MLP neurons of a small language model. Each row is named by its layer, matrix (down: output weights) and neuron, and shows model dimensions 256-383. Each number is 128 + 24 x the weight over its row's rms, rounded and kept within 0 to 255.
A block is one neuron, or neurons of one layer that tend to fire together. After each block is what it responds to, as a language model described it from the Wikipedia text at the highest values.

L3.down406 [136 109 113 130  96 122 142 119  73  86 149 115 126  91 153 139  77 115 102 142 133 184 150  96 118 135 128 143 122 156 160 116 116  93 111 114 150  82 100  83 123 129 150 149 121 127 156 159 158 167 151 117 131 163 105  71 127 158  90 125 146 117  73 102 134  89 124 109 136 149 111 121 120 138  80 134 122 153 106  94 114 120 105 137 116 113 140 144 129 101 141  99  92 151 120 113 122 124 158  67 105 146 106 108  97 125 130 156 169  89 116 140 168  86 173 134 130 144 100 146 130 161 152 142 164 120 115 121]
L3.down479 [113 137 131 138 162 122 105 142  90 131 163  87 124 137 123 124 132 146 149 134 116 160 109 109 165 107 112 125 122 128 172 157 128 130 150 123 116 137 156 106 129 124  92 117 105  83 124 128 111 117 159 128 134 103 101 161 126 143 145  86 137 104 140 106 136 162 159 160 164 119 179  96 142 126 131  88 109  87  95 117 144 147  77 152 119 135 132 118 145 123 101 119  96 110 148 127 120 150 143 131 135 135 113  96 113 125 123  66 126 133 165 112 153 137 153 110 161 127 115 139 118 167 141 178 131  87  99 150]
L3.down636 [136 130 107  91 140 165 127 122 108 117 150  62 147  97 124 136 139 101  95 122 125 165 151 132 174 109 129 117 139 173 140 122 113 104 119 120  75 142 143 101 118 119 129  84 131 148 111 122  90 122 149 130  95 120 136 139 144 144  65 120 124 148 136 126 140 118 126 104 142 136 152 110 116 113  93 143 113 135 120 105 106 145 138 152  99  83 150 114 111 163 109 119 147 137 169 112 100 124 112 132 146 171 132 162  43 133  99 105 121 140 166 129 144 137 130 140 121 132 124 102 142 178 136 135 125 107 108 109]
L3.down1376 [171 102 142  88 146  96 114 152 137 164  58 144 148 115 117 135 134 116  88 119 136  96 146 136 138 107  85 131 124  91 135 163 127 140 123 142 105 127 117 132 135 130 105  99 112  90 120 107  59 161 123 103 110 121 135 118 141 158 126 148 163 124 131 114 123 160 144 106 103 130 159 130 138 157 143 109 139 129 135 155 181 136 108 105 114 114  99 151 131 168 144  90 152  99 131 107 120 140 163 137 105 162  98 152  94 143 155 160 136 127 146 142 114 157 119 127 108 177 109 139 124 186 160 121 129 138 120  94]
Word-piece fragments inside foreign proper names, usually the second letter or cluster after a capital, such as h in al-Shabaab, Khurasan, z in Pozner, ș in Vașken, plus U.S.

L6.down422 [153 101 170 133 102 102 127 108 101 110 132 157 122 144  93 127 137 131 167 152 135 168 122 114 122 118 110 148 123 170 122 120 139 120 136 174 138 134 165 148 106 116 142 105  95 144 115  76 161 100 124 127 121 141 100 115 131  98 125 139 139 111 119 133 131 149 126 135 148 136 138 107  85 121 141 146 152 114 120 141 123 113 137 128 107 119 149 179 100 132 118 165 148 104 122 141 158 140 133 104 110 116 101 164 138 147 130 105 111 117 154 147 110 165 156 167 104 126 164  43 137 144 121 108  92 159 142  97]
L6.down731 [113 128 154  96 116 154 156 109 130 155  85  97 119 127 163  86 155 111 151 128 126 108 108  84 135 107 132 107 195 128 123 110 148 110  83 134 119 121 127 111 169 152 107 171 122 136  83  99 151 132 138 133 135 156 140 112 141  82 135 116 121 141 156 122 150 167 136  85 101 108 132 122 147 170 123 128 126  96 151 102 139 111 118 170 146 156 139 160 126 122 118 104 122 124 106 104 105 135 122 111  95 161 131  95 132 128 117 179 168  82 156 173 136 157 109 133 166 115 138  96  77 139 158 144 128 153  90  91]
L6.down1185 [119 118 167 153 100 118 122 136 167 114 144 131 156 132 131 147 110 161 154 148  99  99 101 133 108 116  57 156 122 117 134 137 102 150 130 147 128  97  78 130 124 160 135 121 144 111  72 169 125 129 145 156 147 179 128 148 118 156 150 134  82 188 131 127 133 132 122  83 115 136 130 146  99 113 166 128 106 158 144 111 121 147 120 139 142 123 154 120 123 122 106 109 163 104 125 100 141 117  83  87 143 137 131 113 146 116 164 148  97 135 130 108 134  97 161 115 130 118 137 171  90 136 173 155 123 135 135 156]
L6.down1262 [127 134 159 110 121 151 153 158 196 139 143 139 145 134 122  85 128 113 109 150  71 149 144 146 126 121 126 139 104 137 119  94 116 101 129 104 124 138 125 118 138 113 119 153  91 151 136 123 133 172  93 111  93 131 162  99 109 113 153  85 120 150 141 151 141 114 182  96 119 108 130 160 159 126 106 155 145 130 131 102 111 142 160 129 137 118 129 117  71 147 167 129 120 133  59  91  73 118 130 154 100 154 143 161 128 129 119 146 111 158 132 139 126 135 116  77 136 150 171 105 125 141 154 129 149 109 133 127]
Word-piece tokens right after a word's first letter, mostly at the start of a line or paragraph, such as A-h-med, I-ts, E-c-onomics, R-ay.

L8.down799 [127 132 115 162 148 146 119  93 157 113 135 180 145 134 106  93 138 158  91 138 165 134 119 160 156 180  87 105 114 167 152 114  74  83  97 114 131 151  99  68 132 136 125 144 104 127 110 164 122 152  99 116 112 145 133 103 151 108  97 113 166 115 105 168 130 109 127 117 145 148 162 140 147 147 135 108 131 130 153 116 115 137 159  96  73 124 133 127 106 166  98 129 123 158 145  99 143  87 127 118 134 163 186 127 139 104 135 147 136 197 149 122 130 105 152 131 112 110 140 115 124 107 108 144 116 100 168 140]
Word-piece tokens inside longer words, chiefly ch/sch in German or Italian names in tables and lists (Vogt-Schild, Cecchini, Rochdale), plus ist in existing.

L3.down22 [123 150 145 122 171 116 129 126  90 159 112  82 119 126 148 116 124 139 144 155 164 104 129 136 113 108  95  97 116 132 142 119 153  82 155  87  99 157 116 100 125 106 131  80  74 132 132 133 117 158 139 117 126 100 129 178 134 129 128 125 163 138 115 133 120 156  97 114 169 105 125 107 101 159 128 122 106 133  97 112 130 117 153 125 122 171 147  99 142  92 110 153 128 140 144 145 111 151 192 153 167 121 114 122 123 126  89 113  84  98 156  81 103 119 158  99 106 141 129 109  90 163  83 152 130 134 134 123]
L3.down361 [129 157 136 107 145 130 101 163  78 118 152 145 146 128 146 147 109 112 144 127  61 135 135 130 112 138 112  85 129  92 133 147  98  83 126  84  89 131 111 136 141 120 171 155  71 194  99 110 108 149  95 116 138 115 147 132 124 135 129 117 119 141 118 130 120  82 154 152 145  77 104 144 132 145 172 104 127 166 142 157 161 106 113 125  95 125 112 125 153 104 143 158 167 128 103 143 106  79 120 115 131 100 110 101 126 131 120 138 115 164 113 122 113 139 109 101 111 144 169 113 116 120 191 140 127 137 110 153]
L3.down541 [100 169 137 148 145 101  71 144 100 116 101 107 117 168 101 141 127  76 111 122 150 101  98 110 153 115  89 147 139  80 167  94 146 122 115 143 145 116 153  99 142 139  75 198  80 141 131 141 121 130 153 162 133 129 149 115 149 131 140  80 123 112 138 134 130 129 145 124 145 109  88  91 144 126 112 120  93 159  88 119 107 124 107  93 172 137 131 106 126 124 114 121  98 126 161 105 124 131 136 155 172 150 103 135 153 137 113 120 169  99 111 147 147 112 152 131 125 120 133 131 135 134  93 103 126 112 127 141]
L3.down733 [109 126 147 131  98 152 151 127 105 135 107 102 120 151 107 129 149 129 114 125 137 118 113 109 105 148  96 125 154 136 137 116 150 132 100 103 100 169  90 122 150  95 145 104 125 164 109 111 142 131 120 117 122 149 118 146 141 157 128  99 124 154 128 107 115 111 127 117 177 124 162 139 110 151 162 137 123 149  92 152 153 111 151 127 132 118 164 108 106 145 139 133 162 145 138  88  85 128 131 142 118 106 131 150 119 169 108  79 119 131 119 103 147 152 136  95 131 145 125 121 140 153 127 101 110 142 118 127]
Mainly "station" (radio, metro, rail), plus words opening Wikipedia section headings or infobox lines (career, Cast, Track, Medal, Preceded) and mid-name word pieces.

L6.down579 [138 159 104 131 120 148 126 109 134  79 123 105 144 134 112 130 187 181  87  78 147 150 145 120 160 147 138 134 153 155 119 182 130 137 148 108 122  89 145 117 139  92  73 137 104 171 157 102 135 109 105 146 126  88 164 111 132 148  80 159 124 166 119 115 148 157 116 116 138 142 154 118  71 157 144 113 114 124 117 170  95 113 143 154 127 157 162 126  92 125  94 140 168 158 110 132 111 155 162 121 134 146  98 124  97 126 118 134 147 113 131 155 112 128 110 144 133 130 108 117 174 102 115 137 113  78 107  55]
L6.down640 [104 142 118 118 145 100 165 118 145 107 129 171 145 125  70 117 112 100 159 173 149 108 133  98 141 129 176 209 135 157 145 172  97 137 108 150 138 107 115 123 106 144  97  88  93  92 155 103 124 109 103 164 182 103 166 133 129 137 166 117 123 124 133 133 122 154  80  88 134 146 120 153  91 124 138 128 107 114 114  94 122  82 130  95 135 154 101  94 159 124  90 138 103 165 126  74  80 152 117 103 153 135 135 117 179 119  73 139  92 106 138 149 115 108 141 128 115 135 136 117 101 106 163 136 154 126 137  99]
L6.down790 [131 122 164 157 119 106 139 139  87 186 115 109 170 116 139 109 128 121 128 136 111 111 123 134 133 117 123 134  98 119 131 121 109 153  83 101 146 105 131 133 105 128 121 139 143 153 157 145 113 110 152 123  95 126 127 134 159 130 145 106 128 125  89  84  85 159 110 151 112 138 114 137 102 123 101 103 147 125 155  99 141 148 163 129 139 137 117 123  75 127 122  99 116 113 158 147 110 100 134 108 138 175  89  85 108 144 114 175 119 120  74 159 177 129 118 121 136 109 114 122 138  99 161 157 138 122 142 156]
L6.down910 [129 116 131 193 131 181 145 136 116  85 119 115 109 162 152 135 162 153 120 122 145 137 157 104 120 181 103 107 134 150 149 144 139 104 112 164 120 109 159 167 122 144  94 119  85 139  96 123 111 114 185 163 151 111 150 152 137 127 120 116 123  86 139 131 114 125  91 106  86 117  93 107 146 108 134 141 108 129  96 159 118 120 111 127 125 129 101 147  86 139 115 123  80 112 123 161 128 145 179 116 109 129 105 117 189 128 121 127 154 161 130 144  90 154 129 119  89  95 174 103 127 118 103 176 171 136 105  87]
Abstract nouns right after a determiner or possessive, often before "of", such as tenure, extent, role, career, or a History heading.

L6.down687 [ 83 113 129 132 105 101 141 109 164  78 140  96 124 112 137 132 117 134 104 118 121 131 146 112 128 132 146 136 129 110 115 109 116 116 108 175 155 100 107 120 127 116 136  48 116 146 106 114 161 167 110 113 159 144 161 140 154 148 119  79 146 105 109 110 107 121 123 134 170 153 118 135 112 126 143 142 123 130 137 119 178 124 186 141 119 105 159 149 117 116  82 137 133 150 142 102 151 130 118 156 124 122 117 107 131 139 148 126 123 132 118  92 127 140 121 129 129 146  97 158 137 137 114 156 148 130 155 159]
L6.down1103 [139 134 139 118 114 173  73 144 111 123 115 101 134  76 133 101  97 108 158 183 179 134 116 109 135  54 102 102 141 137 138  90 108 113  92 120  86 113 121 152 130 101 130 151 153 149  92 116 115 148 171 180 156 122 132  90 150 119 163 123  79  99 154  97 109 177 125 154 106 144 163 125 143 158 142 112 154 115 155  95 128 109 158 112 182  78 138 127 141  99 109 106 124 124 134  99 103 134 108 141 119 117 150 127 155 141 144 103  88 135 129 126  89 137 155 131 156 106 146 173 139 116 155 139 125 122 136 139]
L6.down1158 [132 128 157 148 113 187  90 148  98 129 155 124 137 154 144 119 115 109 129 111 156  81 130 113 120 156 114 151  86 120 133 147 180 145 143 123 121 147 128 112 135 166  76 111 144 171 144  70 110 145 119 164 125  97 155 104 116 133 103 126 112 144 135 151 151 144  84 130 114 101 134 126 139 158 150 115 129 117 137  71  90 144 121  88 137 137 122 125 142 126 139  83 118 148  80  96 102 106 146 120 148 154 177 108 138  96 138 138 105 116 119 105 112 130 146 135 109 114 107 176 185 156 161 147 141 118 147 127]
L6.down1269 [109 100 108 123 150 182 166  79 137 111 105 137  72 128 141 163 118 130 131 156 167 121 100 160 113 180  86 123 137 116 131  91 137 125 149 124 106  88 159 112 141 133  81 100 138 126  98 111 146 112 150 107 148 123 142 113 154 151 155 151 139 150 151 153 161 135 136 116 112 151 167  64  79 120 154 126 138 151 121 146 107 136 141 109 112 112 123 147 123  77 165 173 177 123 121 180 100 115 127 125 145 149 126 114 149  56 132 138 131 116 110 148 108 152 146 139 156 146 132 144 184 100 102 129 131 156  78 111]
Prepositions linking a game result to the opponent or event in sports bios, such as "2–1 loss to", "win against", "victory over", plus tokens in results tables ("Division", score digits, "Relegation").

L8.down869 [177 140  92 105  87 108 122 101 166 101 176 116 179 140 118 164 148 129 120 136 115 138  98 130 110  84 114 122 139 126 152 171 122 155 104 129 121 131 162 109 101  98 121 144 131 115 161 134 147 100  88 131 142 123 172 144 179 131 100 110 123 132 119 143 106 174 110 142 103 147 155 128  93 122 161 160 181 147 154 159 104 128 181 113  96 157 129 173 157 124 144 151  91 134 148 129 111 130 137 159 103 149 108 135  85 108 121 129 123 136 111 153 138 119 159 142 115 117  80 112 154 115 120 108 153 124 150 112]
Last token of an abstract or measurement noun ending its phrase, often a suffix like density, wid-th, infection, unemploy-ment, plus relative "which" after a comma.

L8.down1144 [124 126 101 165 139 141 121  96 129 125 123  93 144 113 100 174 138  89 106 116  92 113 151 101 134 151 132 148 122  95 116 146 114 159 121 109 125 103 118 142 112 127  97 118 104 133 154 176 137  98 147 146 144 104  92 135 140 150  98 129 126 127 131 190  93 143 173 147  52 106 147 103 136 145 118 129 138  92 111 134 145 137 132 128 131 117  97 154 149 121 151 137  81 142  80 135 127  84 133 137 157 132 111 126 120 159  65 130 128 179 127 170  99 111 135 168  97 118 125  96  91 142 144 128 133 131 116 115]
Head nouns, or last word pieces, that finish a noun phrase before of, a comma or in, often media or publishing terms: broadcast, version, edition, station, Iss-ue.

L8.down361 [143 138 144 142 103 136 130 125  87 144 104 118  83 149 152 142 134 121 142 161 170 153 121 119 103 139 144 142 163 151 127 186 132 132  97 142 115  74 158 168 140 172 127 117 111  56 161 115  88  96 135 121  94 187 129 123 174 117  83 140 114  83 108 143 150 116 129 113 110 105 129  95 130 126 126 145 124 114 111 172 159 127 100 163 101 130  99 136 141 120 145  80 145 142 100 138 127 124 107 172  79 138 140 125 147  77 139 132 145 104 165  99 167 162 140 145 134 152 137 135 169 130 100 123 107 137 130 125]
Mostly out and up as verb particles or word-starts (peek out, drove out, outline, outcome, up to), plus -ly endings, only, longer, away.

L8.down723 [ 96  91 138  74 156 120 120 144  91 144 143 115 120 155 114 113 102  86 140  94 146 128 142 123 133 104 121 131 104 119  95 129 153 139 134 106 120 119 150  94 119 121 125 130 115 120 129 165 150 127 173 128 117 102 112  92 149  99 109 148 118 116 130 131 106  86 110 137 157  98 130  83 138 123 171 121  93 190 136  92 147 130 130 102 160 112 128 158 138 114 117 125 132 120 119 146  79 130 172 150 110 126 136 182 158 153  93 147 146  90 123 127 129 136 145 141 155 116  95 107  83  99 109 178 115 177 130 164]
Tokens in sports career text and tables: league, cup and competition names (League Two, Davis Cup, Doubles), scorelines like 1–0, and words like won, friendly.

L3.down618 [123 123 160  88 128  96 119 141 162 136 130 185  95 170 111 144 133 132 114 104 108  87 130 141 115 155 151 131 102 103 157 106 122  92 164  76 127 129 180 139 152 119 140 125 158 140 160 172 111 153  98 117  67 115 127  95 114  95 116 115 144 154 101 114 101 139 117 144 132 114 103 162  90 129 150 152 137 117 124 176 132 134 131  95 116 157 145 106 125 138 127 121 145 121 138 105 131 147 112 164 162 150 138 143 113 138 128 183 138 100 106 139 102 126 111 140 141 159 152 135 159 133 134 106 113 150 116  78]
L3.down718 [118 196  89  99 124 148 111 142 146  94 140 109 141 155 165 124 133 125 107 124 127 142  90 173 138 129 167 119 141 141  99 131 132 117 151 148 110 142 127 157 123 147 140 142 128 124 154 108 152 128 147 147 104 145 118 117  73 167 113 107  95 133 135 130 147 123 138  95 105 155  93 152 131 129  99 147 129 124 131 109 117 152 123 165 165 131 165 119 140 124 123 138 165 111 119 114  74 126 137  92 166 101 155 123  92 120 117  88 164 124 131  72 159 122 124  89 140 156 125 133 151 125 138 154 117 123 134 124]
L3.down1002 [133 138 136 122 132  95  94 117 116 150 134 158 114 101 143 126 101  78 115 118 124  92 136 156 153 125 140 156  96 133 124 142 107 158  64 124 142 127 127 128 123 150 137 143  83 134 153 131 121 105  98 142 101 137 106 165 127 135 133 101 118 145  98 180 166 145 145 148 117 122 117  85  86  71 168 101 119 127 103 101 103 157 119 150 120 164 160 156 168 123 145 114 171  93 124 175 113 145 124 165 139  97 110 160 122 153 135 133 146 138  82  78 100 160 149 149 164 143 115 126 137 104 131 143 125 138 134 191]
L3.down1197 [ 95 142 132  90 139 126 162 146 116 116 118 138 128 149 129 134 175 130 110  90 135 108  96 168 115 160 118 102 103 150 137 125 122 159 102 103 134 132 151 132 126 124 143 122 104 142 175 118 148 121  92 172 135  81 143 122 135 121 160 121 130 112 140 137 145 115 117 106 127 155 138 116 101 119 148 153 149 124 140 140 129 147 126 126 153 155 165 138 123  85 148 169 114 137 127 161 123 145 124 162 169 171  97 157 127 129 124 126 164  61 106 155 116 117 140 129 147 170 109 122 141 149 124 154 152 118  94 104]
Words for game or contest results in sports text, such as won, lost, loss, win, Gold/Bronze medal, title, and occasionally similar verbs like shot or earn.

L6.down54 [121 110 131 144 114 158  67 133 138 111 109 103  95 169 137 125 136 158 155 105 120 128 121 127 130 144 133 126 122 131 132 120 116 127  98 116 145 140 142 149 164 136 152 130  81 107 163 139 175 105 156 136 112 135 154 126 110 151 131  72 119 162 148 154 106 142 130 114 104 143 172 134 132 150  75 120 135 123 111 111 166 151 139 183 120 101 137 125 118 153 109 130 116 181 136 121 102 178 149 122 134 137 122 127 135 142 108  92  68 167 113 118  87 157 151  83 175 147 164 178 142  97 105 169 131 136 111 104]
L6.down192 [175 121 150 175 136 109 127 141 150 125 111  88  99 102  91 126 123 135 131 147 132 179 116 138 142 144 103 103 126 161 136 159 110 123 138 122 145 122 162 118 119 155 183 111 117 127 122 177 111 130 126 136 113 141 145  82 109 128 108 139 120 117 132 148 121 164  89 137 114 134 111 135 150 120  85 142 147 128 102 137 122 134 144  97 120 128 154 128 106 114 147 128 112 113 112 116 112 114  58 126 110 130 153 125 139  74 115 136 198 140 128 140 108 122  89  78 163 140 111 155 105 159  98 172 153 153 150 174]
L6.down1178 [116 164 103 158 173 126 157  93 163  90 157 137  84 157 149 157  79 103 144  86 142 125 138 114 110  83 131 140 122 116 108 112 182  88 147 180 124 136 115 162 105 125  77 162 111 157  94 167 139 128 123  90 156 133 129 142 173 149 165 141 151 133 192 110 146 113 138  70 156 129  90 155 111  98 147 136 183 113 101 117  75 155 123 135 107 127 143 133 125 141 178 174 107  72 136 137 137 146 138 143 135 159 144 105 104 135 140  89 141 136 136 105 118 116 118 136 136 105 125 154 118 121 130 153 124 122 159 135]
L6.down1431 [106  94 103 118 116 115 128  91 147 166 188  93 111  95 139 106 136 164 113 157  96  88 105 111 113 128 143 150 118 117 168 163 157 131 127 144 102  97 129 151 115 129  82 118 148 145  90 120 154  99 122 108 106 144 130 162 164 135 145 117 135 139 155 176 160 115 115 126 160 120 150 138 127 115 121 128 139 101 130  98 140 114 150 134 101 106  71 134  93 157  95 158 169 105 147  88 158 129 128 121 138 185 119 140  96 117  96 103 173 141 101  73 146 130 141 100 139 117 117 127 119 129 132 136 140 163 125 152]
Opening word-pieces of longer, often scientific words, such as Tax-onomy, prem-olars, ped-icel, met-abolism; also "with" following a noun.

L3.down105 [130 133 128 155 138 117 128 178 140 183 143 104 105 134 134 155 135 133 104 105 115 146 125 120 159 114 129  83 138 174 120 104 144 132 118 159 105  87 159  91  77 142  83 136 107 117 130 122 112 132 170 162 152  93 158 116 130 103 135 158 149 129  73 155 103 113 132 126 178  78 120 119 191 123 143 125 145 149  91 106 121 197 112 112  97 120 158 125 131 113 101 106 107 145 136 116 111 137 149 157  89 121 112 117 113 105 116 156 108 145 120 111 137 127 134 126 109 122 132 122 145 140 112  78 117 158 136 108]
L3.down432 [167 129 142 163 148 121  92 146 133 101 171 131 126 165 112 149 145  87 136 123  71 148 118 113 132 130 154 142 129  93 157 138 116 109 142 117 112 126 155 120 119 145 128 150 149  93 149 121 145 135 147 113 137 120  70 122 147  98 142 135 119 148 112 133 157 162 125 181  66 141 139 111  83 104 122 160 134 155 160  67 137 126 172 101 110 135 102 144 130 116 134 136 104 109 132 111 107  88  96 137 111 109 111 117 145 116 103  96 161  72 145 106 123 114 145 146 140 106 161 129 136 152 101 111 214 131 159 129]
L3.down867 [106 122 149 131 159  89 140 125 175 111 156 133 109 161 182 177 179 126 122 123 120 117 134 114 112 150 148 113 126 113 144 111 159 151 102 121 156 124 126 141 119 143  91 134 146  94 131 142 114 118 151 124 138 106 161 104 132 112 105  97 111 102 106 150 114 152 132 125 189 108 135 122 132 125 112 132 110 110 133 107 138 164 109 102 126 102  87 131 103 141 156 120  99 171  96 110 147 156 119  99 115 113 116 127 139 107 103 111 111 105 132 114 108 137 138 120  93 140 122 148 176 166 119 125 138 146 131  81]
L3.down1415 [120 111 115 152  86 117 118  97 151 119 149 137 136 141 146 149 146  89  98 113 114 164  99 139 111 125 158 123 125 117 115 145 113 113 124 118 152  69 124 109 156 130 102 114  92 135 115 139 107 101 121  81 128 105 141 145  79 116 113 166 112 105 157 124 131 121 103 144 127 118 182 168 142 148 164 136 171 118 108 123 144 101 117 110 113 132  99 136 172 121 173  99  97 136 173 169 122 120 126 139 141 109 154 130 133 121 126 102 142 138 116 133 117 128 127 117  88 130 110 142 115 104  82  98 125 140 129  90]
Fires weakly on the first token of a content word, usually a noun or word-start fragment after a determiner, dash or pipe, such as family, Met(acritic), Cap(lan).

L6.down167 [155 149 152 107 160  66 117 152 141 184 107  99 129 108 114 105 152 125  94 109 144 185 110 124 100 157 114 156 100 124  99 109 117 164 142 154  98 142 150 134 154 115 106 133 167 124 170 143 159 130 167 132 109  99 155  89 154 102 180 153 140 146 146 114 100 147 124 127 107 115 130 144 129 182 105 149 137 130 148 158 160 135 148 158 154 114 113 117  96 142 103 139 112  91  97 145 110 124 146 131 120 158 108 112 126 119 112 146 151 137 159 140 116 117 163 155 135 121 108 164 142 145 134 118 143 168 167 146]
L6.down316 [125 176 108 121 161 103 126  98  91 143 141  99 106  96  97 107 121 141  95  80 126 146 135 135 139 144 134 110 135 120 135 108 145 120 114 130 135 138 105 107 152 161 114 153 140  79  80 171 120 127 166 142 166 113 137 131 168 166  97 143 138 108 132 116 110 110 124  75 109 145 118 135 120 164 130 163 137 146 129 175 146 122 132 155  92  86 139 154 132 131 100 143 131 153 105 103 161  86 136 161 116 133  83  81 135 145 139 117 144 145 112  88 119  99  97 104 101 140 111 149 148 129 157 109 142 133 133 137]
L6.down455 [133 176 129 140 142 124 112 121 145 158 137 100 111 144 100 106 130 117 133 127 120 189 104 167 109 115 136 105 150 116 168 150 119 127 142 120 128 129 136 115 147 156 119 139 159 123  95 146 119 145 146 127 144 144 146 112 103 130 111 151 149 125 102 132 120 128  93 148 126  97 110 137 154 147 123 105 126 147  91 169 115 173 170 108 102 169 131 150 139 126 141 131 142 177  97  91  97 122 113 158 137 132 139  98  70 129  93 126 105 122 144 145 145 131 118 117 120 130 125 119 175 159 177 120 127 146 145 123]
L6.down1478 [147 111 206 163 138 109  86 103  97 118 123  96 117 114 167 111 154 106 120 106 116 143 122 126 121 115 184 111 139 114 149 176 161 112 122 114 131 151 143 143  76 118 131 123 139  78 140 188  91 134 123 149 120 121 143 117 151 136 139 129 125 118 130  93  99 136 125 165  90  87 127 137 168 129 139 117 123 178 132 196 128 129 155 111  93  87 136 172 126 148 173 147  96 112 136 107 137 109 143 150 130 131 145 107 116 120 112 112 131 147 116 138 105 168  98 152 113 128 147 159 137 105 149 146 148 119 129  93]
Head nouns that end a multi-word noun phrase or name, after a modifier like radio, football or gas, such as station, team, Squadron, board.

L3.down25 [138 143 118  98 105 120 132 129 118 103  95 140 109 147 137 138 139 159 139 117  61 101  99  86 158 155 157 103 155 134 111 121 147 151 117 134 142 110 110 146 163 153  98 139 141 142 129 134 111 102 149 118 149 137 141 119  93 130 143 123 112  83 134 147 112  79 105 107 138 114 124 125 145 144 163 131  88 139 122 173 129 154 108  95 133 139 117 117  93 130 138 164 165 135 123 123 129 123 121 120 129 135 193 115  68 134 142 122 119 111 119 126 104 122 148 155 146 168 131 115 153 156 141 155 157  84  92 119]
L3.down642 [149 203 140 129 162 110 121 118 135 101 153 119 129 154 116 121  93 145 127 127 115 123 105 123  83 138 109 159 101 122 118 163 124 105 128 124  98 145 176 166 143 154 162 179 138 131 121 124 129 148 105 120 107 144 165 114 109 139 116 143 156  86 108 145 159 144 116  99 106 145 154 161 169  75 125 135 135 113 103 165 167 129 136  94 132 114 116 122  96 150 126 140 145 139  72 106 112 125 117 140 111  86 161 136 142 109 145 134 158  84 150  97 139 154 104 116  96 124 109 130  96 113 124 193 138  85 118 134]
L3.down991 [125  99 125  83 134 154 149 136  99 150 158 171 168 122 154 123 103 113 106 143  88  87 106  97 131 145 125  79 123 103 115 122 126 146 169 131 157 144 122 104 125 116 112 104  86  80  85 130 130  93 155 131 123 135 158 102 136 131 131 130  84 106 135 133 149 155 171 118 135 173 135 163 135 117 137 113 144 106 123 118 104  96 124 162 152  99 144 106 195 140 122 149 123 120 131 149 119  82 164  89 123 116 125 106  96 132 146 137  83 142 136 120 105 141 126 169 137 144 176 127 140 114 164 125  83 119  95 106]
L3.down1443 [134 146 162 109 111 173 146 135 129 115 108 135 151 149 111 107 130 158 158 154 106 151 110 148 127  96 162 145 145  85 136 170 103  71 152  88 156 189 100 159 157 116 140  91 163 136 123 123 142 126 124 120 140 122 131  94 132 158  91 144 118 133 131 127 144 133 131 129 134 123 125 127 119 108 119  98  97 112 147 145 135  85 123 101 110 124  84  95 112 124 139 132  90 117 118 122 141 120 141  95 116 150 156 150 141 165 100 138 143 145 101 110 146 127 143 113 143 148 127  71 154 115 131 141 121 104 136 146]
Mostly the word free in any sense (free of, free mod, free the suspects), plus phrase-forming words such as vice, secret, out, away, finished.